{"n_layer": 25, "d_model": 384, "n_head": 3, "n_kv_head": 3, "head_dim": 128, "d_mlp": 960, "vocab_size": 32000, "activation": "swiglu", "norm": "rmsnorm", "norm_place": "pre", "norm_eps": 1e-05, "positions": "rope", "rope_base": 10000.0, "rope_fraction": 1.0, "qk_norm": false, "attn_scale": 0.0884, "bias": "none", "tie_embeddings": false, "parallel_block": false, "init": "trunc", "init_std_qkv": 0.032, "init_std_o": 0.00452, "init_std_up": 0.032, "init_std_down": 0.00286, "optimizer": "muon", "lr": 0.00227, "lr_mult_o": 3.0, "lr_mult_down": 1.5, "beta1": 0.9, "lr_head": 0.0111, "warmup_steps": 200, "schedule": "wsd", "decay_fraction": 0.582, "decay_shape": "linear", "final_lr_fraction": 0.05, "batch_tokens": 131072, "seq_len": 512, "doc_mask": true, "train_tokens": 608200000, "steps": 4641, "dataset": "wikipedia_en"}
MLP neurons of a small language model. Each row is named by its layer, matrix (gate and up: input weights; down: output weights) and neuron, and shows model dimensions 0-127. Each number is 500 + 25 x the weight over its row's rms, rounded and kept within 0 to 999. Numbers have three digits each. A neuron's up and down rows have the sign that makes its largest values positive.
Before each neuron's rows is what it responds to, as a language model described it from the Wikipedia text at the highest values.

Description: Words after determiners. Adjectives or nouns opening a noun phrase right after "the", "a" or "most", often superlatives or uniqueness words (only, unique, finest, view), plus mid-word pieces of names (Hu-yck, Quarter-ma-ine).
L7.gate239:487483502464485485473560524473490445496498480521498463492458530513468541442468489441481478569533503495513472482536482456484490482472496513549475505516483499554485501459496484504493505491466488514470499462530505508482526491500527548487527500470479498444519544472502477516480471495498475537503518496527494524523518501486513514512521482508505530483459501523506521493500477485479514556506
L7.up239:480499530501486521459540513486527491559473539510510458492488478454477526550486483558507493501488525524514500449467532515501499543480471478519490495493530515541496497546499506465466490512505489492494543518498533565502493508487506477498470507472471515468526506502506527488511489511465478563505466523508491519531555521500518494487473515463481537498504490487463490523484488509439518503476
L7.down239:505486519476498491512529498485524516505494485496511473528457533499498539464480479479473499510503501506517465496505486498514489512482525547499490551506498467499498501466507470501493501527542499514508448475486533439492546534477501518485502534420457491478553502525510531515489510550506500529498472497495568513537532532484516475483514496493481472534471531509534504520479481519536466470514

Description: Time-point nouns and months. Nouns naming a point or span in time, often after "the" and before "of", such as end, beginning, remainder, age, plus month names in dates (January, April).
L18.gate168:480481538539484535510487480540495502477472490464524497518499514455495512501542554518496533548487481509466490523476495474519548534465470525510506501470501488466478516463494508485499512474489461526488492532471497536466510495477450514530518439520505526462515487505548460520511493520527519486489542484511489484497511507474496536497505527520492520483504513502512573518475503519502480479523
L18.up168:481472502469534518488519477509494521497484475507476514494506475521512509488503499501483489485516532497473509500424505516486528430520478485445518485527501519477501527518534490486509462451448494510541502484497534455481496501479509501526511487512516506490505540497503498524507475557503453557516545501556518492551507497525525512533505485475527479536500508526481479518504560522482507489494
L18.down168:507499446471473492475533507489531457523513469538482533515483490505468393525539492465430495536491523493538460481516508527489471518458485464489488505513488488482482507510537467524522512459485445457491498522473523483488508489496510545444466532498493479477515486501475518478521511522452497508531507471495513479506519513566504466491507556508501498528496517510494487522460484518515491514472

Description: Fixed-phrase head nouns. Nouns ending set prepositional phrases after "the", e.g. at the time, under the title, in the collection, at first, takes place; also table pipes.
L7.gate287:486465471460535481492490498497517449487519472466498491475530477514460522520537558534493512519508485489508510528514491552486552478532491507443506505472500499508517507497485529533486470455489531530505482524509547451543540549537470509446492516551490519484436432479527522506534514453512487490458498515510522513528516551503543508537470503534488469497542485501488452499497485505514500482533
L7.up287:474482485503492524504508552504506517489506470467497487524502454499441499532518547526474488556487477489501552530514504520493525485527492488516511500510555478522466526511486522493465445496530498520495492474465490478509545516542489509495492522532478502443476488536522486513562504500528488463495498518492541487534494494504539480550532501490475474516508495570495483523518493463491532506502
L7.down287:509485550508519541512469552529464514496489498501512493449492494527518485544517451515494510508503501512550508503501488520521502558484519503512498475465470491525489514536490505514550509514453530481495517492486521527457499488487479458555536452488513505533504518536493503528479529519509499432511466519573499492447491471468454467442489520501437541476489494533478460516509482478520513496460

Description: Predicate noun-phrase opener. Articles and role adjectives opening a noun phrase after as, is, became or regarded as that assigns a role, such as a, an, main, key, important.
L18.gate617:525519529540446508493491514490519487500518534529498494488505478495508491517508500459522478511482539530526510491519512510556510511467520506441504447489478520504477458495478561515531492509483453515473465481492541525514472511502479509505496513496524465484490497472473507502497506470491466475494545516503513547563505467520470515480478505517500490539513423491486494530507512469504532513484
L18.up617:461493478483469511535510525537521495517453490483446458492511476482477467502472467546537487521514490479530505544496535518477483498520498548467499514497525485530493473471508534508458512515496474544483515494479482493511471532461490487464509462533497448456448502526494461474477548498468529482497483485507468518523475521484473509483519504498470507442502505517469552511453481483484499509516
L18.down617:505529471500507483492557473502478504498528468534495509498541529469466462475497464462537505535523486490494462515483553463497508526506498446519504485483466500507494483519546518516465529530467505456490529488524527481467480517475513530501495477495452518514538543446493504498510538508496492490542467500484514515470524469544494486507484502480503514458549515481497489488440506456521498472505

Description: Counts and table separators. Cardinal numbers used as counts before a noun, such as divided into two, four councils, and over 200, plus pipe separators in header rows of wiki tables.
L7.gate384:488489499512506529481479486543498547499465479478506494500491474540474485522494514507537511485534491513471483506524449529454492466525521557487501502501504514477431494507455488496506494480491515523506480546523516504486483537531541486501500520535489477501542512504476491522520497493477497516518527504440555466502485534510541493550487470524495462515485525517523501477503465478439460463551
L7.up384:503488516531522477512491536493507493483520464474500522517464494461460511480492557512531542495518505498510505481515474518508517487518519538529552540471515492496518497525463505542482486451533484490500444538515446482511489465506502520503523513490448476460516448533498551491487496487487510494489506499488507485518501494495457498548487484547448520512491491489520477500522503477488521498538
L7.down384:521469451521494484484533503513518482537536511524475466504501542502482471559496519517517505500481518485502518486527478478501472480524485490483512534500546508502505493497502522555498507501505531534476534473528480475518545455477544528522500471493475506492512506512508545514469475484475500521495506507549547480547511469537542499520493525513522523489492510498525489482463530516518525533511

Description: Slot before a name. Separators and words just before an upcoming club, team or person name in sports tables and lists, such as |, -, against, to.
L20.gate174:476511484516479477512548532552502494472498470487441486485457527503493495515538515496480483487530530529465479480487501462509540471501507507540501498521514515528516478468510494497525522523516521476494469483470524491519500493511471519474573531516493455475498521455501516498473485523537500531539536462501527542522485506465479509472499519516558521511489465480435508537515503523507522510498
L20.up174:485488548485477543503524471468496517480560527527453503521505511505454525480471504526479477458540467485505491469517483536475474457481497509541465521497488489556489479481498475550518475484504542492536525492525496525503552501498526472469504497492494534503493482535513483505455510493492510500514529513495502521542477489504455520507514512512495466494462459502440506542472484514502523481503
L20.down174:536535612511493482531487558494452458544495498502505487514504453478503499507492488470531538528487468515489502481494490547539543477495522525486504508480481493458513485498507473518494504498470475488483518523481483523510479488493530510476489496472494463526511504473509480509490486493557503482475501456490487507533481492487470492504495540510461463490486465494488527492468483514542494517538

Description: Small count numbers. Small cardinal numbers, as words or digits, counting items right after verbs or articles, e.g. into five departments, three kinds, 3 children; sentence-final periods also fire.
L18.gate312:508450503461463494517475482507496483493506518510496527518528503462537510465476537529535557472502491518576525478494488545498476476515483498520512489521503500489496493517509454506501506480486485471492502514533510485490498507496512493485506462456492416481521488468505497558492479490499493501483534486479502492522522511539479492554478468523462538515566492494527513488499519469532515480485
L18.up312:457456451511528515449492449480524529511454542521513498516550535495556481478533503470508489456505501543491575438511512508482514531515524514519494506532520484489525498507490506554495519510534474496502497508506536496484459445482534503481589496514469517472477466496487543510483510508485535532515452498488517468522474485502503505490505482498483541552549475531508474499486508473527515487506
L18.down312:522513485525495518491505478486514468495537531502489482461509548481492478481481489495471500462501529500491477492511472490502509503486523524535533486539458502514525495529503437503514533507542474488484524449476510482534469472504510542499499522517517491489503507505467550512504498466483495501495442470506502527531503517482480498557464502494474545501529504486498458526465568493511507506501

Description: History and founding dates. Mainly the History section heading, founding words (Established, founding, beginning) and years such as 1846 or 1200; also sentence-initial These and mid-word fragments.
L7.gate18:515515462525509545527524519486463481459493505484461507531481465466515537475530487471471487492530488524499518513501497482497522477508565534492506457506546468534507548511434471544485480504481505501500520482527498509542501507526493527493478508524514470474533478452468487435505527486514521503480497518513513510531538495497541492488510491511485542513509543484450470504491514494515470521508
L7.up18:496473484516473511468502517525510518534495490462521464511500522521484460502469511517501549482502550513458511476520495490505499489491520527551487493503505529489489518524467492447519493452487534531523457504479435452480497472552481511468500483481492512553504511521513501523463499474491501489495563510476476521503457506565540504536489481514441489463496509501532499513542491455476496520481
L7.down18:537468468485486513494500446496500469516517486493532493510489546549514467494486471549491510529515514556533488471508515508465478497516522506490495521507515527498443499494521576428498491523474497474481480508532532435501507462482510517527488528471524552482504440524496457479497514473506525485487539536526482531479459530533468491536523494529501479464511448491502508477464474487520476519504

Description: Head noun before "of". Abstract or relational head nouns, usually after "the", that will take an "of" phrase, such as the use of, the role of, part of.
L20.gate234:529472443495501537498492495483488452555501485497483497512495504496491551531532515491508486505514477522512466485522438507484525513477526521476486521485495500504524473527488539479488501452486503521483482494529493494510510488525550534484484511520511472493479456464515470516497533511578511497482492579493471516503492479497548480510520470465442445482472462509499481479491498475493490495528
L20.up234:521512498504487476498515532451484474506510514556518535523509546484481489534459502521505451495517466515491545528512476491524524554535496514526520489499466510489518490516491501509499492550535543521494490539452519477463533511497476524515497515509532513483515512493502517489515531439530485503509516522507458531535499545498509485493492493486458516503485534501474496499525534540509521514489
L20.down234:470505448476522492508500509477533506493493484522464511492530528475479533480494486490468487492516508502512507495481516476508539511483534485490535497524514535456510589467517498491506534492551490508508512515496500462458498497519492512530464498473500517509500493458499489464482532492521476536498503496477523517557493484514511514483504502499451519486476532522504501494450485482488519465475

Description: Sports career words. Words describing career events in biographical and sports text, like home (home run, home playoff), last or final match, debut, stint, playing.
L18.gate815:503473497512487516459524537501482473482561508523510466500501508495510497477525443456510495489514494504480512516484488512479510503495502493478494541512487508509476448498520517491529521488502476482524528506496443476496480523514489526548513505511460468484551532504533545523483508480482471494446527535507512529485485526555499541519505467516517482494435531501502482485499503492516506489502
L18.up815:496473499513509486468494507522507548460555469524464540454543508455461490531497472489537477505512547476522471526488506496508497482536515512510510486481498478540507513552506480506471510469530499466510494499466504543550526511469520533473462474502504516514502539491515506509481473514492523562488459491472518497484459481494469498499461490477497524522453521481443494485480495522488501530529
L18.down815:483492466467522499505496494502512502512483513508504487463496514455447543554498477532499501514511490495489487500487508545480505538452509497531491509508508499474518521479512541476480522482494481498536512515450528502561474476484484524515533524513445451473452489579507467522495500486526501474509499428526489450518488513497477538495492520484512496549497490470520486478457510526482467514485

Description: Introductory-phrase commas, home. Commas after sentence-opening adverbs or phrases (Originally, Afterwards, After graduating), plus "home" (returning home, home runs) and table-header words like Title.
L7.gate2:460519523498496493507502516509513507519513551525493485464483515501534526482461534460518492511527552527479472478533498534488466522505552537485428472560480491506471492501525492524480489521521526502506493523467496525466520536506526461505488566523520472481509493500497558548460481485514523513511486509492515490529476498526519529510515504492537482522473488506502512482496524499512504532529
L7.up2:468493524479509487488491545508491516467525487510534484502496505504487499494470526460505513487535516453502491513505504499476508504491506489497513459498510497521451482470479479483495507516518541503490546488545510536534470505537473469511492560539485502499484456488475505473521512524523529533511492495538482485501490513538520500500494510475534516506506507540467500537480508538498516474505
L7.down2:484480562513468506524483515530488540503526492529482516470469515487493503496507488505458522494518491507502526460533507443450506557481508512495515516518534513479475507478536510514537534484501537520486539436477491494468519501539524477503487532514470547513509478484508510503498530475476510549550487503514494484484553467533518475481464500499483462471514529497489441488508441477479507525500

Description: Intra-word compound hyphens. Hyphens joining two words inside compound names and terms, such as Unix-like, Bourbon-Parma, pinyon-juniper, Xbox-exclusive; also LaTeX tokens like mathrm and table-row markers.
L18.gate913:505511449499501481525456488544532499527473511502539503466475479497475521510512520470550504448507488501510508492499500503491527511508510467522530508512528479491489532537493485549508510542476475540466506492515507485460503458446495491526509520513471455488497515472522491502543510510500510476485507527487516529484486503454524449506549494482471470462509551484495458488518530514537494522539
L18.up913:515451475503493517515485501463510451506482538491490496484484517503484518519516584492517496493555500495496526488525505508508525537505534465503466551505527471528465504523485488529492476518480550507546502492502461532503505502502479505490508496485512487484499477482516505495552529500497523469495492477499516503469535500508470480461481495512451503522494506457535456463470506488485472525477
L18.down913:495545542501519509525512478531510483532521497484458497567489500492498533516451476478494483480490524491551501510504506480487473477531517466497519517481507494479477488514515510493496516511500519518483565531489437503479517481543465511536521465495488524490512502501516509534497472487530551472508535513515505492506504511491490473518535483472496535491525487482514514495428487458459465489462

Description: Upcoming date anticipation. The word just before a date or year in biographical and historical sentences, such as on, released, founded, took effect, Released:, debut:.
L20.gate132:429460481523518483505461499509474494513521418493507513490512523494501508527481504474478516516472563571479512493508477520526505490499487501438521474510514475510494499489515483464449491477467481542510514505478508478506510554504544493503512463544474460473456500510538422499524504475519500496531481522472465464495464498457512504443541481520527523505507496534541491481512489520538513472482
L20.up132:498468525552493498514490486486505552510491459471538483487489537492487484492451547506471472515510473526471458498484491458504487505479472481479508485535473497515484529487505493462528493479486486513551527526469512511478507539501496472544482489505471468498451485527523474497533505463501510499477420508531476500504482517547496525482492479506506512509470479540492503493498474486504486504486
L20.down132:446521514513521502526489502506497486512512521493506471470526500484493482471528479521521498548489495529500499495508532490488477467493492481456502505469532495494535495502465519523506490487494509520473441530506477475511461526509531494558537491490533495495522503486520448515498506471510516514475505374485496515488500523470520495470507509476533504487516484538494514513560494490523513477478

Description: Word-piece letter y. Mid-word or word-final "y" pieces completing names and adjectives, often in quotes or tables: Miss-y, Blood-y, Kitt-y, ic-y, T-y-ler.
L7.gate370:498523465501465520513484479527478528498557518521534501494507498515523534480477527456512510496499525489472482507499498512492486520511500511471499506554523494493526507482491497537455470474500466473477538510487479527523479477481459483496491502511510486504485478525489506481556486537513521490483452507468469469507517507492525531480484479499501510496516491486516501505497477536504452513503
L7.up370:459479534559489484509499524497458539506525492477480503518457472511524503503504511475537518546545539482518452487509514490521533463484476494481498461510514483452522545497517458523498484503536516491485487478511498507479470520518503534478511475477497514488511492551486510542495520481467492501485465489481538479518504481498472492542537525526546525495455468506474472495513502517514475550520
L7.down370:451476460455496501509483507501485560470537509490516486532484489489499506483489481474467509522491465529492506469511525461501496506506450506484500488534515503526523519534520486491487473512535495491477511519497490519498467482469487557539482516505499488503542504479491501529509497512455489523491457451476520482508497507498458532518510529488530535528472487461466480529484514496491530544538

Description: Word-completing final pieces. Final subword pieces that complete a word already predictable from its start, such as benevol-ent, varepsi-lon, kimo-no, and "I/II" after "World War".
L7.gate170:451499481463538506484463511481484469527534549465495481491509467514463515484514537475463485455524481492482506494556493510566491486511492518513532471510547504521557491474503521473503527490483474507501527499496473465518459473470481464488496491480522492529498541464495528505456505536525545477510460531461505561534457500519537469475520541553506537463498499458518540478485482475505504508491
L7.up170:481514524453497477474484460492466523493499491495494473479484484508493513497486500460473438507480523473469486533533524497510500465502543535553509496528464498495477514448507508508468544496484508546532452516482502473486456502465513462507511470493498555523466516519478520465501469480493470460446529497487500457486504458453539500523506504511503485520510464474518540571535487482523469521456
L7.down170:511518506503453450488544514492507520533510480511534515499533487472497473560547497522516523540489480510506520462454490478440497479466486482432500546455507518490522500503467459486526437481475551492507500479492461521493546505529479495512491529511492475488545488489492454514513500458448518474534522507499514480496486487524425516514457491506488489507518504517495429479504490476497492503481

Description: Mid-word pieces and team-name endings. Mid-word pieces of technical or foreign words (liga-nd, malon-ate, imidaz-oli-de, cyto-kin-es), and team-name endings in match results (Scunthorpe United, Pachuca |).
L20.gate538:483469519495514510519531485467498491469468491488488545466535508509465520481508514521494471497550495544506447490487476493496509479498407496478487461529527489478509516512553512498507487533512537538503529511500445488477486519513521470522515529538474514494516489457535537475507524528502504510500523518551491513541473511492521516479513508429504549551505490482509550532453446506539526493505
L20.up538:541497475498517497510469469497465449513533451515498496454551513490531494493477490508480503490492452482517496480432556517510545512468467481497491490511478507453467526511515555526547473494488533524527477521513485491518552492499522480459504505548472492500497487497466509538475520492567488464455504500512523485535500496471531487538512474499488507548485472443497513529488501489489480480475
L20.down538:502490472504481476519504461486493500453538495502504466502457501504480514499528521505458517494522448501526493516479503497522487451519517486481517484505464522497518479462470513477485511493478538464494487529499494520530510443494506509483488467518501536557527492495523473508472463511511496516513500452485475512517535447458521555511497539475499471456482486478461510500476521463478510507532

Description: Year numbers. Four-digit year tokens, especially in table rows after a pipe (| 2000 |) and in full dates in prose, e.g. "12 July 1998", "October 27, 2013".
L18.gate868:514516481463519511490464513468484539483511549500495487516469523501506552472486476457486494517468488477495514504483498528514509544504491480477499467532440560538498432486456462501495508492524537519495554520497507527484503498540489511501477491486527499485466459502491487517508534472513530480534535564489541480525457540533495500456544487478496485453530534471511536507504493540508539501506
L18.up868:516492486504507466488499507524513463488503523513508481452525526498515511508498527496513529483512471511453513521510496487499527485513531466493543540517483509454534501485477480496470520485462488520507491522507500470514479513487525535495510536507516461483500530506501473538545480500523532457478518531515518481552476476532462518516508519536486483452522486450494499512505521544520479469464
L18.down868:532553499550521447520478485501488488527485483501443534478516519466482476483466515504479473518476508517500508489494470520544473483544536453519533514499520507509528473482545513493508510482493517509524479489476458521456491507491492554517485503477488460522514510503487474484535416494462473493477529541486505495481501504523503536507488509540527462475509500468518493477472500485488509488508

Description: Sports career transitions. Tokens in sports biographies and results tables that link a player to an opponent or new club, such as loaned to, loss to, against, faced.
L7.gate475:489477507509484492515525501494506513494479506490515482517522504521483504497485502528510539478527517490441495490508494487535501499493487527515501524496558503517478506514509465527500504512481507488511504527542534531487503512485481469483451475500492481485487503531480503527462475475540488511507485469480447495538529495489497478529517474486505507551495445501529511558520505513510524470551
L7.up475:489461465499481492537521507513477510485514485490468518507511501534502498456441520540525535506542525538488508429497463478535511489518492495494448527511561484513494521457484528535532476509507508483479487494514512489504489452540507499492505485502463537492480475521509446523495466492597517499494530488467525532534512520500473477530519504490516511536501489490509515491519501511493472447483
L7.down475:545513511527499551477515473497430517510483503523460484521487488496520509491463482509552502531492499538516467494564492545511523469495540486482563509457525483451482478501478475529525476532485471509516503481518508512552510474517537479501468482457505525489465459484446500469529485499504517507475524479500497513527507533486486504545513505442496486495515455551486499531454499514511504478518

Description: Parallel-pair joins. Connectors and second elements in paired or parallel phrases: and, or, &, hyphens in double names (Bourbon-Parma), the second of a pair of figures (8% and 16%), and years after dates.
L20.gate701:484498501457534460499523471529499530490512475514543502463547492473470496494508502520511459474506454479519519507492525510504527483519512499526530530483490516491543521543491516500494475513509546514472501515509521509509472511514461546528499524502479487513458532462486525526491521521511502485527525488442502458521526524485522497438471508505466539517498546461492490494518513556558528501510
L20.up701:559511516491462527475520504553489490514479482474520562446486513501502497513495509521497470497486460471540514539505501509507497478540533503502479486540511538493478537444509481519467520505490465516482474491511513466460488446519515474539499498516497515516522525508450489502503509465489487467485533542472485511478483500494526499484491579489531491498457486493450504498538491474520463498464
L20.down701:480485481512507480531518542500533482495490510474501508503514457505521482492504531488493469530505517562466501482493458486513509491456515486466509490483498471509486512489493503475497495476474527473484505522507493505495493509508499564527466499464525537489526480420502500513481480468534478459526493508486531497471515560520504547483515482517503510544478497518500498484500479504518532509499

Description: Token after "in". Word pieces continuing an in- prefix (in-cur-able, in-vol-untary) and words right after the preposition "in" (in light, In 1893).
L7.gate441:472478477502504501464521506504471489523446467474541429538535482546507496518479525505554480512517533494534469524456495491485493501476456494477469522521582486496480499533500522511484500525526506503524503527458486495522495520541522511493514507466486473487469501516544484513491492509507494498485467444502471483489519492533497522469516489516437474493466472500488536486488499480541482504465
L7.up441:456466513469442515437508484478500518506496498504502518513515556505524456481520533517550469520480481516482499519509517519500524478504478500530482506545445519478482526471515515491535484492456524508528456520478508503518461495483495512538510475505540533501508453497553481492482515459500501519495510517490519547528511480495532493547501502488513474525469515505492514482537457490539499523461
L7.down441:470518593517515512487544512481509503491517498517517537492491485478521517528524511473584496478490465494494464508522476487504500483538534533509513476522495491498486537485541532432518490502501464478473502545506520480498488475476471527491521483502520493494527509483508485499450474488496501482500533494496517526544526502508500468526494517467517475536475537509491536499499522506512518490509

Description: Determiner after copula. Determiners and quantifier words like a, the, no, only, first, sole, oldest, right after is/was/as/the, opening a predicate noun phrase ("the only reason", "was a collective").
L20.gate657:547505493512487531500514514462487500435537524507501443515521482495476534502478478498495523514524469496500468527491470477470487521483479481477506441506501486501503451489520494482470493502522508522499484518472522507524480510483515515486465479494524507488492504489496488517486494498505556495519523466445474509536508474526497481491484545485463441497460481478496511497482487528501507486537
L20.up657:471453538531479471483523489509445545516495509505504527531501507506460523483521420582468510514527528494540436470463533497504490507446487461509513484535500500509500480515480481490495492517500502480485498479541442521545526494485510522462519479515505485472507511477500475521553485528528483487550558511503533506510513508508497484500511526454483525515497499496475499568503491522520529504492
L20.down657:551538495500492514501466496526444483511503490485531501539470509482543516450473535509485520502479466462504512510518460518498506513489514503504466493563489456498501515496520494498548468478514464476455520531482540495543445430480545531511485505464481499529503495521489511510490460496538506464451492506456536492503496466452490504511443505491511470503490504486500479503528519498500520475521

Description: Pre-1900 years. Years from the 1700s and 1800s in life spans, birth dates and reign ranges, including the split second half (17|65, 1840, 1854), plus scattered name pieces and field labels.
L18.gate300:477504510495508482463496540487457478530458513487504487499507502519478556477550460511519497515525486478459519437500499513516472495533515532512459464531500499518511542533475490474484491492475509508542535474517485488554508487502557529506503490537526546488477463499549452518485451482563523531470490520517480491512519545456559515466527470501507493482419484486482514497552496544467480510507
L18.up300:496503491503493554503529489485451468556499521478464491526505501535486489474510483536531487516563534463465539512501503493480502501518544513550481498477478488501481482529453482515484478515458488498485517484485485510502544506500518484474499531521513529513514465512478483505519481506523499525506471495518464492532485521492478476490517492518475508521499512508487492516540496537499483515488
L18.down300:465519433542504483521537504489490473493486476507501511527476505504485487486495496491513512536496473509520529471476514529495490495497528480505458481513501475471465511514521497481520510488461495508512498495477475493510479507505537508497492523474513519539462558497468479508528492463491509501500497460560490482487501492513485451511507469524499523503488525474462456518523519555522497547461